Weights of a small GPT-style language model, trained from scratch on English Wikipedia.
Size: 9 layers, width 320, 5 heads of 64, MLP 640 GeGLU.
Training: a variant of Adam for these matrices, 349M tokens.
MLP neurons of a small language model. Each row is named by its layer, matrix (down: output weights) and neuron, and shows model dimensions 160-287. Each number is 128 + 24 x the weight over its row's rms, rounded and kept within 0 to 255. Numbers have three digits each. A neuron's up and down rows have the sign that makes its largest values positive.
A block is one neuron, or neurons of one layer that tend to fire together. After each block is what it responds to, as a language model described it from the Wikipedia text at the highest values.

L4.down6:146155130177101118103161132121137118118128144143124169128115103074135084115177125159093085112152137140101110138120124149127089128163128118119139115104143141127097140085120120120083095111081124122167117082134149118098073121161090139145135109087084121121142109128145141115123081096128126098140129133176129129158123143146156107105121153125108116112156104160115126139109112057090143166125
L4.down20:129088137090123131140132159093117158179092140115148139118157145148122116134075087090147113083167120079139142142158112149123160153172127131144127105105173118167129146125117135141144095141127124110120121124085099141129113126117111146134139103138156149117144132157123127121139106152192144151154142116157129123186114152141102121121126113140122135140117136173076105117121128121091079124134
L4.down37:101106121119097129119150088123148109119119068130080183125162129132143173142148172071126129120138084102143130100120110089068132084137115112146152080111128118138111087115143165133121115119158157126148137132138084116148153093147090145119139113132152112132116142132153122137170098116159164087120147161133120149108144163120136103127101159136125106135154098145185178168136133145134136107097
L4.down38:140102108149115112117122099107098101114172114113100125124086121107138107113118068114123119131145174113125105172095142172110141120055150122080125137136121138156106134105146097120076142103102153128134139099118130116153128171178108125161089124138136128092119132112145119100111138148117140090106129101147147099145148171103126113144174152147100088121123128091125175087127122144137120143124
L4.down128:136110141131120147169116126105119144087141157165143131093077137123112113141128147101150123107102097141110124106138134109177134116065090147104107132127123103077114127168114144122131136114088088070128148151143163149142122084144122118169154089121113159122152134159138088104143149109126126143123186130124127141120143147118118105136142131124148070192076117148083099096131109150157131118117
L4.down231:120118119119098125149127151128156126116130086117121093131115185125127103117160141133128166107101113105125159097123113134079142127128087155098136104129167123135120145123117148106084138146107144127113172147143121093121137133138147147127162078090133126120189125097177115113118189127135157198139173145106150158107145132129135134112163134158132083114150152134130125117095152124093141118140
L4.down271:173085131106152137143128100108131146126137103148127119083123140102128175098151093076121103151152105074131089081137150113117130192099115135095136150150083155145179094109119152104114118155110118081131109125140116153119138092132097124109132131112131143102133123133093090128140143129138099175151141146157073116098132112149151126120118157120130122147137157121139108179133117143140105156100
L4.down311:116088127156137135113153110152142101096146112125098111137155092169126113089114133119136109146116103152076101096090120084113157173107103121116177122122135136107107099119126139147112139106112126131141149071099077142108114146107126112118137122159132094112153115117128123154167129142163134132134138126092142085151146132133169090111090128138067146147104112146161181163115120134128144108107
L4.down317:138098156118127157139116132117134134133145085133133081133129139075096106069111086125130137113111124154145113145133154090096172160118102131081156128098124143119104146134104143117115113135151111112108112143150122148121177108158109158139159149121138154116137124135141102078103102108168102121114095087170111138091140118160092136152099162134151110153143108111123098146131118081101057144127
L4.down344:129159173133109147172106133194103096138127159131100136165115147125160128108137141169156116160135120161125091133106122116135107128104112113153111135129168125144159121150106113115098110116133152131142130119108134149125095139152119129117134111121139127095130103121165138093162114151100134132099116137124110131165164168151140122124121130155159124124135102161129174117161148101181113132132
L4.down412:165092142097129110135113087105130107129115119168099099143099141139091154105142174113140171085119084117160110128104160122114125143108167124105100103115103131108146126107124128172147162132154110100122154102150128087173104161146078123091131153109102140105138085151115137143157098178086130109146154097151120134120162155104141125122141118093086117144145092157146097132115099182142089135112
L4.down466:166135122138145115144083161122124111134128126128137172155141106132161145140136116077135109162165130145158106133169136099173137135149054121117142109146114114168134093120125111136164126189140175160149118093132111149129129110147128156132162109146162158169124130148125140106078103112131113130170137100131114099128150104131112108114100171142133107149144136116093145106132110097110150137123
L4.down496:089136123134135204121123135129176129124119157151119086155112123120140128124132129147154117104113112130129134094157120122129160118183154134139154164089159141150165137174146110126127138135119101141120165133133145105153127134136110111171141106122150117143156107148162099144110143118176103147157142129120123161170123109126103096175145132113077111085120143123064145117110087116162137147152
L4.down539:127109112134116128133117155154098112120156153126111176111140120136113114152138092119137125173127130108148123132129131115125104114027117136092124118149121125130152116081162084124140117125154153119141163118121127117144125065169077096134131128136149117104141120103139087137081099084144120151142120128094111151134119131141119155129077152107130149108164140101130128125130115095157127114159
L4.down557:134136132095154121085111122110156120084111120179086144120130102147097133089145137108136154150146091105088095136103143117135092124114117152137097128116113126152110143107137087163159135148086155145141127129143107135133105093103128137129156112128142129143108132077156133168062109128155140164125130112136121120098116127139147124179124130138129136159101159093156156087127130123100147107130
L4.down573:143158135116129097146141133076108170142123143146145156085115115104146158116099149126177133187114157125115115105097140099114120101149102129077116143156116199089204122159111165119156069135157125115139134112157178127131140126091125138137122134134150125108111136127129163128096147135115113141137139079146113134123145152141143158113153145105141166146145087122172133137155144109125122120115
Infobox field labels

L6.down139:154114159135110100145124131064149106127124099081108089126079114141114087147115105092136108122096121128155104146142144128119182123080145144138110142124108138120120117101155171152159140143162125128102130144128130095159132124138097127163133115148130121117114155145199114164103124150102144124125135091107112146146092112112147134131139138122121134124169093100142181136136127090177158135127
L6.down309:134126151125137118120122090120119146187145081107089160103126126106167140167127124089174151175094150154156116141141125148109120181144147155146129134107141115137175111118149118125141110141154098147120132111121143110116158109119098138142142141136101126147071098110137101130140160145129118120112153120116132124104176135122102118146139136137121108113115113146151136145157177126096120078118
L6.down318:118154131137103139096139103160158144096115112174154120109132159140132135115098184098166144116130133136135088145137176168126120138124155120198197110117127109151149081126165168149159150140103100111098121132131170139158127145160144114151112094121135141131147107124155115113120117145141124125127120133125104110144144168113170135127150108149112080131104093133150105125128154167121089077114
L6.down392:192139122139161166108095162108133165146145123111152151097128133148124081152121108139157138125181172147114140100178164137175142142153120100148121153155128130109127128109108148164149083104147121098129141128166132105129156132132090121140089146117129138135152117129114109092137114129166145136159089126103121185125125149145170100143148147140119133094150157140121139085170124188129125101162
Wikipedia section-heading markup

L4.down92:144111133112134125122154084131094117132188164152169170118141144126111129105117078151130115165131190152137054121121120123119126124141130069092109148130095115088129128119128100131150138124138114120177111154126132123139168101138161160134134105140129120140102103133101087118076123145107095114123101146139142092133153127122100146124136113122153155156129146140166135089147132148112106146107
L4.down139:156115161081090145105155108113108119160161122127126159112146141151114114133117148161178155141109180109125196139107154142089093103134126134136069132111127147116105162095140135109106091122130139154129089104151116095147140108117165125130141105129120100116134136122110146128133120118145118086143108107154115112085159139108137116160063117113103158140135106148109144107104150160143138156119
L4.down180:138101141129159094147181122135118125145102117113097118066135121158104146165133089119133143161132163080159134137106085110124143091120136118143123075140138095125125116152115142153141103113169090149105152127147145142171124116131103147082085118082102100149125122077101127092120148157106112104090125122104136146112111150119136118077129106193134167168106144140116149090105184117133149161076
L4.down190:111157106122130112117111118150147142155090137143104069158134128110096130147105129125102183138141158127121130124146148105131126171132130144170094105127145148136142102149148171175157105138090155100102176128101168127152182097146119101154179108109137121162121123119129131108081147113166072118114087079143136092096123120126159112102142130143160080117134147098130101118136123108094175097155
L4.down207:138103143144128115125144153098146152130131086086086091103149141111111166148126144155118087146114129129109135116106130141156128120121109158148160126147122107106105115113142115102108127127118140141132135139179104106119139130157141126110131186158152075131093109145141139164143060132141158120169147094091143142137138110133133163111112157114126152158148135123099082134101112151097131136144
L4.down224:165097163128166132114116104108117194177118118142161145088120102106155129116147137127148159081140091109093092123149130121166102121163079093142137111129095143126114114161148085105110091113109107136166139147145127087119130158136104114157135138183142141120182107150110110167110162152133136102140155107122124138147131134132185138155095106148118135174136137106108085171150146132137162127125
L4.down251:162121107117143130186128083114158154116155099181121117112094150134155111138103162137119170101120156128102089108136124162133114162118132133111150127174158164115091144155122151090102200121118105096184118165124140107105161124152172134112151124138144138143097116092116124139175164143144116108138165088126116109111123125157096149114158124118110072111136117092135148155144137127157090139160
L4.down258:117128139127156096093123099143134098156092171124116129122135092159088156134103130101113131132142118110158131128086159114136166125133121118122131144124150087144112111130083106096159097108095169086153087122099110149141144122147138149138094102153161107088119104141116136107157119124146127151137127150103117093148157136131100051129148095170142143129095127102118138068123151101120106119145
L4.down305:122156124140149147143130126114122171107146116112108079096104125125177127156161150094142136141200108108128096101098143131058126124117123130097137119135135149138134100150142157143152129172088109093129153098127114110169172093123125127108106107134137123131148147129106080119197091143130117108164104130137135107152132149126160141134110140112083103109123129096165116134067130164117104116179
L4.down365:106165125093167121177120054132108185187144073143117133110092104128102121135150151106160137163126133110048106128166148102160124153118133132104151123142175138145154104130103135116095100121167080141145138107113112137099168075132097174108155145104153139142102133133149110110155155131119118081124122122106105112140135142108146116140071152135140121133126105148133119116126128135118138126156
L4.down377:172116122146103161091135140113160113097116138154086119131123116113150076146138129112127109122149120122125107090110133115176136161101145110101149107125143111140115090081127137088091109120110084115152152139135146114119165118130104114138111151153104114131172121143119119104125112154183140115185095084138150152117138150126135165173135152124152121106139137189105136143135079174100117122156
L4.down386:138143161154149114090158096147104105166102131128131157127109130140125118103108111107127143075124102095139119137141148114152138124154151166117116180130150170120126095128138198164108103099157120101127125107144107134132101136125119093148135148147125117089136138158136123093122124120132132121157115121161141134112111138132167157134112168147128187120145112134096108105137127123107160160097
L4.down418:165082120140142142127144102127117101110093142169108139148093130139117146143115149109150149193155113206098195168099147116152110139106150145108128150139074146107143116115149135155169159169097116123138127150124143109136121110131126129168140139115131127119110109124145118128116144137157147074122112128144134105126186160112169149158139142152110075126131076112111180102155116146131142129125
L4.down454:100151131118126118117086140103134098127119116135123115129139116138146152172072142125132135148165130118156141084130111114104149159113166127156156116128169151108120138132130134128166097138135135093094138173117156094091149114137131155132114117128143134103103152138117149146155116085130100149108081126123129087131122120133099096144180103129118123105147102120110140102134141113118107096139
L4.down565:120140116101133099156166120077068138122115128125124137152167103108117129116134057106117110164097056137134125138089168136166128129163121106129124133173125152143094122149119105134124118089148124120154114140134078100120116091127133161165150172163101108120116135129121145143134131150136106125120103113129082114164130129142115082138135117096114132117152115123126158156119133105165152128117
L4.down589:144150131129140164121152111085169123093097116121098129163197153128100118087139153144147168110127104126169139169136156139158117104135163161137159117108157150161126159125176142122161111129121123099115151111110093128135136107157121139128115097117143097126152114085124148152157103128072121105166135168147125109120171120117105147130121144113122150102120107071115142158139135159126144116155
Coordinate second/minute marks

L3.down267:155142124153152121106151146153135112129153120147084126110165115133156130103125185103149089113108135105125162099169122101076089131168119147167139113126119064140134173133143102151139119140151150116142174120118123099157129080112116138113138075096173149126116115087103118148102114143174132151134151074128135133111172106156159093154086163143132127095110147099149138102170140105120139073170
Award and event-name heads

L3.down357:174135138163132167109107142098153120109126076119107110146149117060117094092109101195129132101156144156145125086159138101105137110107171127162125112124159123109108118150150125135107111119174111143133099147133127164116136176127146153119152155141116113095114143117167143172150152111114113057130127142120151157106109177160154147132065131138090127104170125142122115099164142106146113115142
Mid-word fragments, "sq"

L3.down103:133071109156101128101143122155141138122106179099119143132134106173093147161151114117140124144111102102128127133136143083117149087098167163164155121135118157124095122118131081135147074113145152132147113187127130157141090152136159137126137118144158145139141116105087125119108137126120164144157144113118085111152122120136113145106124144098126109145160125131152167121104087133154127110123
Word stems before continuations

L6.down149:107134108154161121131154132142084123129153119100139168137115112156117126167130084150133138158164126112100126135126121150125111122147128126124108138099154165149132117113114131132153147100134156151159129129127122137157098090127139093128147146120106131082120103075130110137116149140142094134167149168097141108086135155174113190124075154126112081189127129111097167132121146131120103124172
L6.down470:105156140163159118116143121136161149178158076141136129100132136146136128126086106096129141146153116111105110153138169153124042136144104136142129147140129142145105139119129117128177121136122133163069126141139147186139164110132106128113158152132112130108149099118114126153097160128134116113171138118113137140084162103194157111162095150144123105155117114093112122136094163146124140113191
L6.down488:150117116147121120089136130134076133158176133081140121094102096149110116140131117107129155142136144111104130098145064118128124174116107117108162133125122128114153133104110158157128107155130098098124112142125165163167163128151139113116153091137123132113095102172096126143126130103127114100132157173146139135135130105164133076107087146176110124149109087152143128174080146089103160137127
L6.down502:120114120107162137151135136163123133125160112151155122134133117051095085119120165142114111163125119102085115146095148122090087140089135092124161114128089125116190134113125081128120170103147125122162147112125130114132130080144155126164127113127128135146093114158158126086132124115105150116123132109171133163123132128126120138126142140122140114135100133120199160171147144110095116141113
Table cell endings

L4.down5:134167133117079144117151113118161161108118076129119129117142143128145129084131150158103193137138098109150121142107100131145128155140150135132101097105132168155105097138126152145157115125126109124145164149121138132154153129156163125136119159102092108110155117104140094134142125122108161137110089153123103120165180202158089117132133131081115134133157141130126140142157106157069157156137
L4.down29:085105119151123119152145134079100119108069138144132116168131099145113108083137139165131149139090111121144116110145174088141148149119169156091105133132125125138107104124124086110097163099107090140150139136113130134146091116149129128154126117108139130099121145144133104166144161116143138114174084163128177121134146111154154112144162116087115147147099143092120159104153114165132096108116
L4.down106:130128135164131157109170108125144118115131095099124154159084117145139132150116121134144124145179110170144113152144136126091156144146143120102138152111137128138122154129104119092109082112172082153133135144156093124112144130135118097084133121133128128190163117123116088129122109113146131126138138131068131120109091125150142113121117115128125119145190166138074143176134096138119093147114
L4.down131:127047150112112127149107130126128122163121082144107121126098123137121125124154125098159153143173133113095185115142155108129128137106113155153120116129123108119137147142157135160125119129105142123131134147116142124108149149105095165172110136128056156119124146162130135061100143151133169113116092139146082121112106108127156102139144134057115131101129163129136138091124154088114147096131
L4.down151:127137125184064125166176096132124141156100104170105108125116128128099120147130134132166139171107140145119138104148139077160126141158124156104098099096124100127134093132121136135134137132138114115135128138178146130121102101127132193107123176116170176093132104087098086123118132132117112146133155151134138108126111138122134131167160155123104133139130116121132156102117149079154099135157
L4.down181:109105107174148107109144120103149152120120095130155143167113135109110118099117142156103121138169174154103129101139139148136149129134114154137153098132124100151117084093117135141120145128121113122103131104129126117082119157162135119158131119166158086146152110175102146120087098109114142110120111107145107165115116120155150110127152159150122152145147134158171123138156138145145115170124
L4.down242:126134088132123133154109137142146106123101089110140114104107124179116155110093102143105063137119119131118116118180113153143153082090142167121149144120084161167130130106123096116124152141111125124170148104139122119118109123140115128166158124100080132133100141067101173130108115137144145091125109163166125133123157123163130107144122117110118141115149119175118138117135136153157069158088
L4.down368:089129122119137126139151096094131110159081128128120161143103169159082144110071129125137111148098152112134110120121100126111177137093150151115118188155118113180122150141135118114117108119136095070137156113167126140069111126136137097110119142141160096109141123119131113145125105168096149128153104098118152125091159126160139134140123130125167164127114100131097111117125159153170110124129
L4.down413:139197130072142130119117104119132125098137142092143120133114068128145133122110125112093154168118191100102117125148150116143167129126170152169113184126174116172124104148116186108098150144138142135136115120109108110118128138040129111130103138110117147137117156100132128100118158107132152142132091120149123126148189110097144121134130109121126139151153096115134143088110154092127108126132
L4.down458:153136131140109142124133117122109134115117096128157133145081112166126151125155128113122139211078098151128142117177113122125143128137144133096123135126171095138169028094123110122173120111122084120131121154129157120125153125141133131099103095129150133103142144154145134148104090121116137138131133108119103095105143126117132154117094118119102144120136090123154160125149111133114126151108
L4.down487:144147126113125155137104083068106111132114111115118141158170110146148155158185105127131102139110092149164111119132120137140093105116116151102085122119149148156130093102134107174161131125128159149178162107152118113119103104143136139098095124159144122086132108120093146103129121161105108196133124129123109160131158128137110122152093114125127139106166111121061157118108110106102159127134
L4.down499:147153136121111078143096166127149092146116106155161121092132123159134118145152140130143111135131079134096133115137119093126150089110155119111125105150156154200156099113157161176157084118137162132110173182132106135137129102138140118120118135173122124128154133144154143155147141154124154127172094150151125143145143109115123121122135114117111109147133141111135154131140103151125149131144
L4.down541:088133160120119135160136166123127113124142086155134146131100137130134142172165184125118151129105116134102116096196135103076111099119106089121139076061119117114113099148092173177145174144144147150133111129112136110133125113123124100152098093115089133120117091130100070144114099144137183100149178148129167141144117119120110126077148121139143134153119106146124109170122134109144126147097
L4.down577:122138134097109141138108175105117113107140113171158111135140143126140105075120169127106113147081128131149159121110147151136070094171115154128094147087160144103126147133128126088148151144153102118124134144110137121139141119174109118164105121075161140164104163134125128120118125122134112143134120087140139143148126075100165092108159089115126112137165146174132126083148140124135121138176
L4.down603:093125110201141105156137130125147143154078134155098107184128129127098105154143072148128079142104092100137124153163135092105160129099105182162132147140142118104148114145145124095156132084119131136152139156152151110139121150146161107122131154153141108107158139094113110123168141133107120124118101122100105122115116141124117131130137168109133125134138116160134203106136065147160154170102
L4.down630:089149157171123136152167118117157141104161114111169143154120142134135129096172122100139184154156123113109140105113130144111173149134156120151121096092154132156167128125110147122118063140169163113113158149118165115111123138131127105119131122138122146103165179116140100178118129122151130111137074127132131142141133143123149172138164100129123154100117111116101130137131126159140102107136
Mid-word consonant fragments

L4.down77:170127081200095102109112080147172161125145112126165124132154119148155138114121121156149114184149160121121106104131131140120087150088109110171165140149107161131128151084145102142135105144164138141147161112155121156151162118143139136170158101148137118129129101134158090143105111110143136091116165134126113112108128128129128106162143104159144160159123153114154138121112120152144119098126
L4.down93:121128145110124146177131113142094128154128149104137111190138125146107120158147102147077125187131096122160087115156149121116133109147135076113141125169108159069139089114097114159171115131103114121152141092101120108106113086096150096137141099112161115147132129120110173146143177106104113094122083071147144107121140124141131117122127164135129104096072141074115132144105107121101114101124
L4.down120:125148131122115115138128168112113151132105144144147136141093088145140104162135116096108086206124139146156117131121159141119127141143174096142147145120120161131118036162116127117134118110148118141124111100142121103101153051115125114154150087127153106143091126104165123172126147121150124146133118114120128153125156142124123112114097178138123112116124147121137216091103115104089109108112
L4.down136:121138136098097143128169116177131065128159114120114106155157105160131147183120107126111159153136117084131121118115125138122163164160091102133095114138127097113171129142088123132146097132098107125125114120158151125126141120094155127077133147088096155090118139083102131152165117123119152136136102134099119165145139097153157138139166122159123148163126165116137141101114140151125166104123
L4.down146:134126095108103143140120103118173122106164142096117124127091126153152135116143116147144100131150107168139130105116159113120113126089142149078123124107094146134128140117133138157125092105135109087162133171154136125133120116092116142093156096065157167135159130113102130111098147102101113117108098116134171133087141142132119165130177134145127106175140127097141165168157109130147152132100
L4.down274:086137104153073138098118123099102098090136157100080148119164105122119109182113122118118121111187132131099121149102122117177076122102140083097132139125138164106140148171184154132164116127110144148118091119113112157152114110125145120179076150122130124070163152065099134125150115126164108158101131116105129101113150167151104139130103148113133136170158126128172154115132103080154115153121
L4.down353:133140099159117152141119127140111128090100108107104105145133131152149164122115121138108134146100113111146135066162115117099123152137120144148149134161121171122126097165149121114158104124115130165117144147172117138134134132180164152167126134093114119125159146106131119174133155125123120110121132087137181156108132142123172105133117179101135083129157119101114146146140106113089106117135
L4.down387:109120118111133084119148136133145078111098157170136113125109156101150112116179111110105177076123165132157096163139122175139123137120118160120105096084140140138104134119103121120114191102155165131080114170137166110128140146114165109108120122132128167102166097135116100110142133125109149110159170063139107152168116122169132135148093158144142135154109124135143104057133112109152129111146
L4.down409:120130126124151137138139134142122133137148117169126163124118147141142087126136093144124176111124096130098120091123111098072142143133149132132149160121169161209120163122115157120158154120123107089147161146121146115097104107126164172136108116143133120166092132105155145116136162131127141092122124083151083118124130175116130156134135130154147107165136183137140143137114120178159152126091
L4.down442:128086146119134135127096127148145105119148097150128153132082089080144133172126137120135138152121143140144112106135121108095128108137160124118106096128102159082140137135141149137164099129138159100116121181103148132167121080109094120144104083138143123153121139136104158139077109117126122097151158113125136154163121120120115131144130163145153127130167121120135163131146085109090150166149
L4.down461:122121158144155160156137123096126140113128156187139109168099134133113131138166072109112141221093135166180124128127139121107108176178161102161097104127087124170145032123107135133122096097120134113138105106159137068118154090116124099151154087112136154134115141123119106123156134103139106149130110075136097146151118119087080176122133116131133122113106120105151144094143123146134150122160
L4.down475:163106133102143131141124126115131140159100142172139105136143151137128109144080154185147087147165170091141144127111115125123118145155131089133137105161169128085113141144170149146122102083145124113121147107133136140133155121125141155107091100088154138153134094116129116156110132143124115128115107110143115092172129099119148143115116107101151119075123095140072147132080173116115153124085
L4.down507:119144132154146114137168134099120136077159153154126113146133103121081154132122167095122121212098139111152145148137151083079114133082170123112104148124104096141136070124108132125122126106140139132136103090118136134137144066101127125143145132129169124126102115130148088112100134141137142157163126124131102115075131117118108136115099172160106152117137119093117152105101094144131053141084
L4.down612:144136137107119142185112147143093083123116115131146104136164132063162102179111124120149151175147143146154131113133110146149161127046101112108140129139072108153104139108120171122162110122135152124148136093122127097098091088147129131106108082121115112097109158148116170113114165110116114153122100145119106110171140151142142150104129109182096144120162158125133110144124128126138115112130
L4.down617:114184113121114147155116143128149143165151120110107110167133134128099119154144117108123142114152101124138170164120100130126100086081119132119141110091127133134124131136090211144155108136111143150126153132120123112120136103139131137056164144112144111145127077094140131115128129147101198134136145126172152126136085149125153159125080148120114109153130122131106109103170125129123167131107
L4.down621:131105109133140142149076133138128187118147111140105122151133112111091160166103144110111152157154159083139112086127143135170106102133149116091118153125106127096130143105112159152152125129127150135100132157072182100126115115140105112092113076102123130161176114129132153139133132113126127131184100108164143147088131149131089092141109107119116087161096115133125114190126140137080111095122
Fixed-name head nouns

L3.down129:192122149118150096132113131148108136155117118168124122147123099145152105128127098109111096140155090134112115095094098158133113115100143121142101088129136137100128119122114126085112130143164139146148121122112124125141106118107128096136121126140124073159127109126142171098127170151144105176129178071105134132135141161138122120167105114166149111110127144131095109134112164153124146135132
Mid-word pieces, infobox fields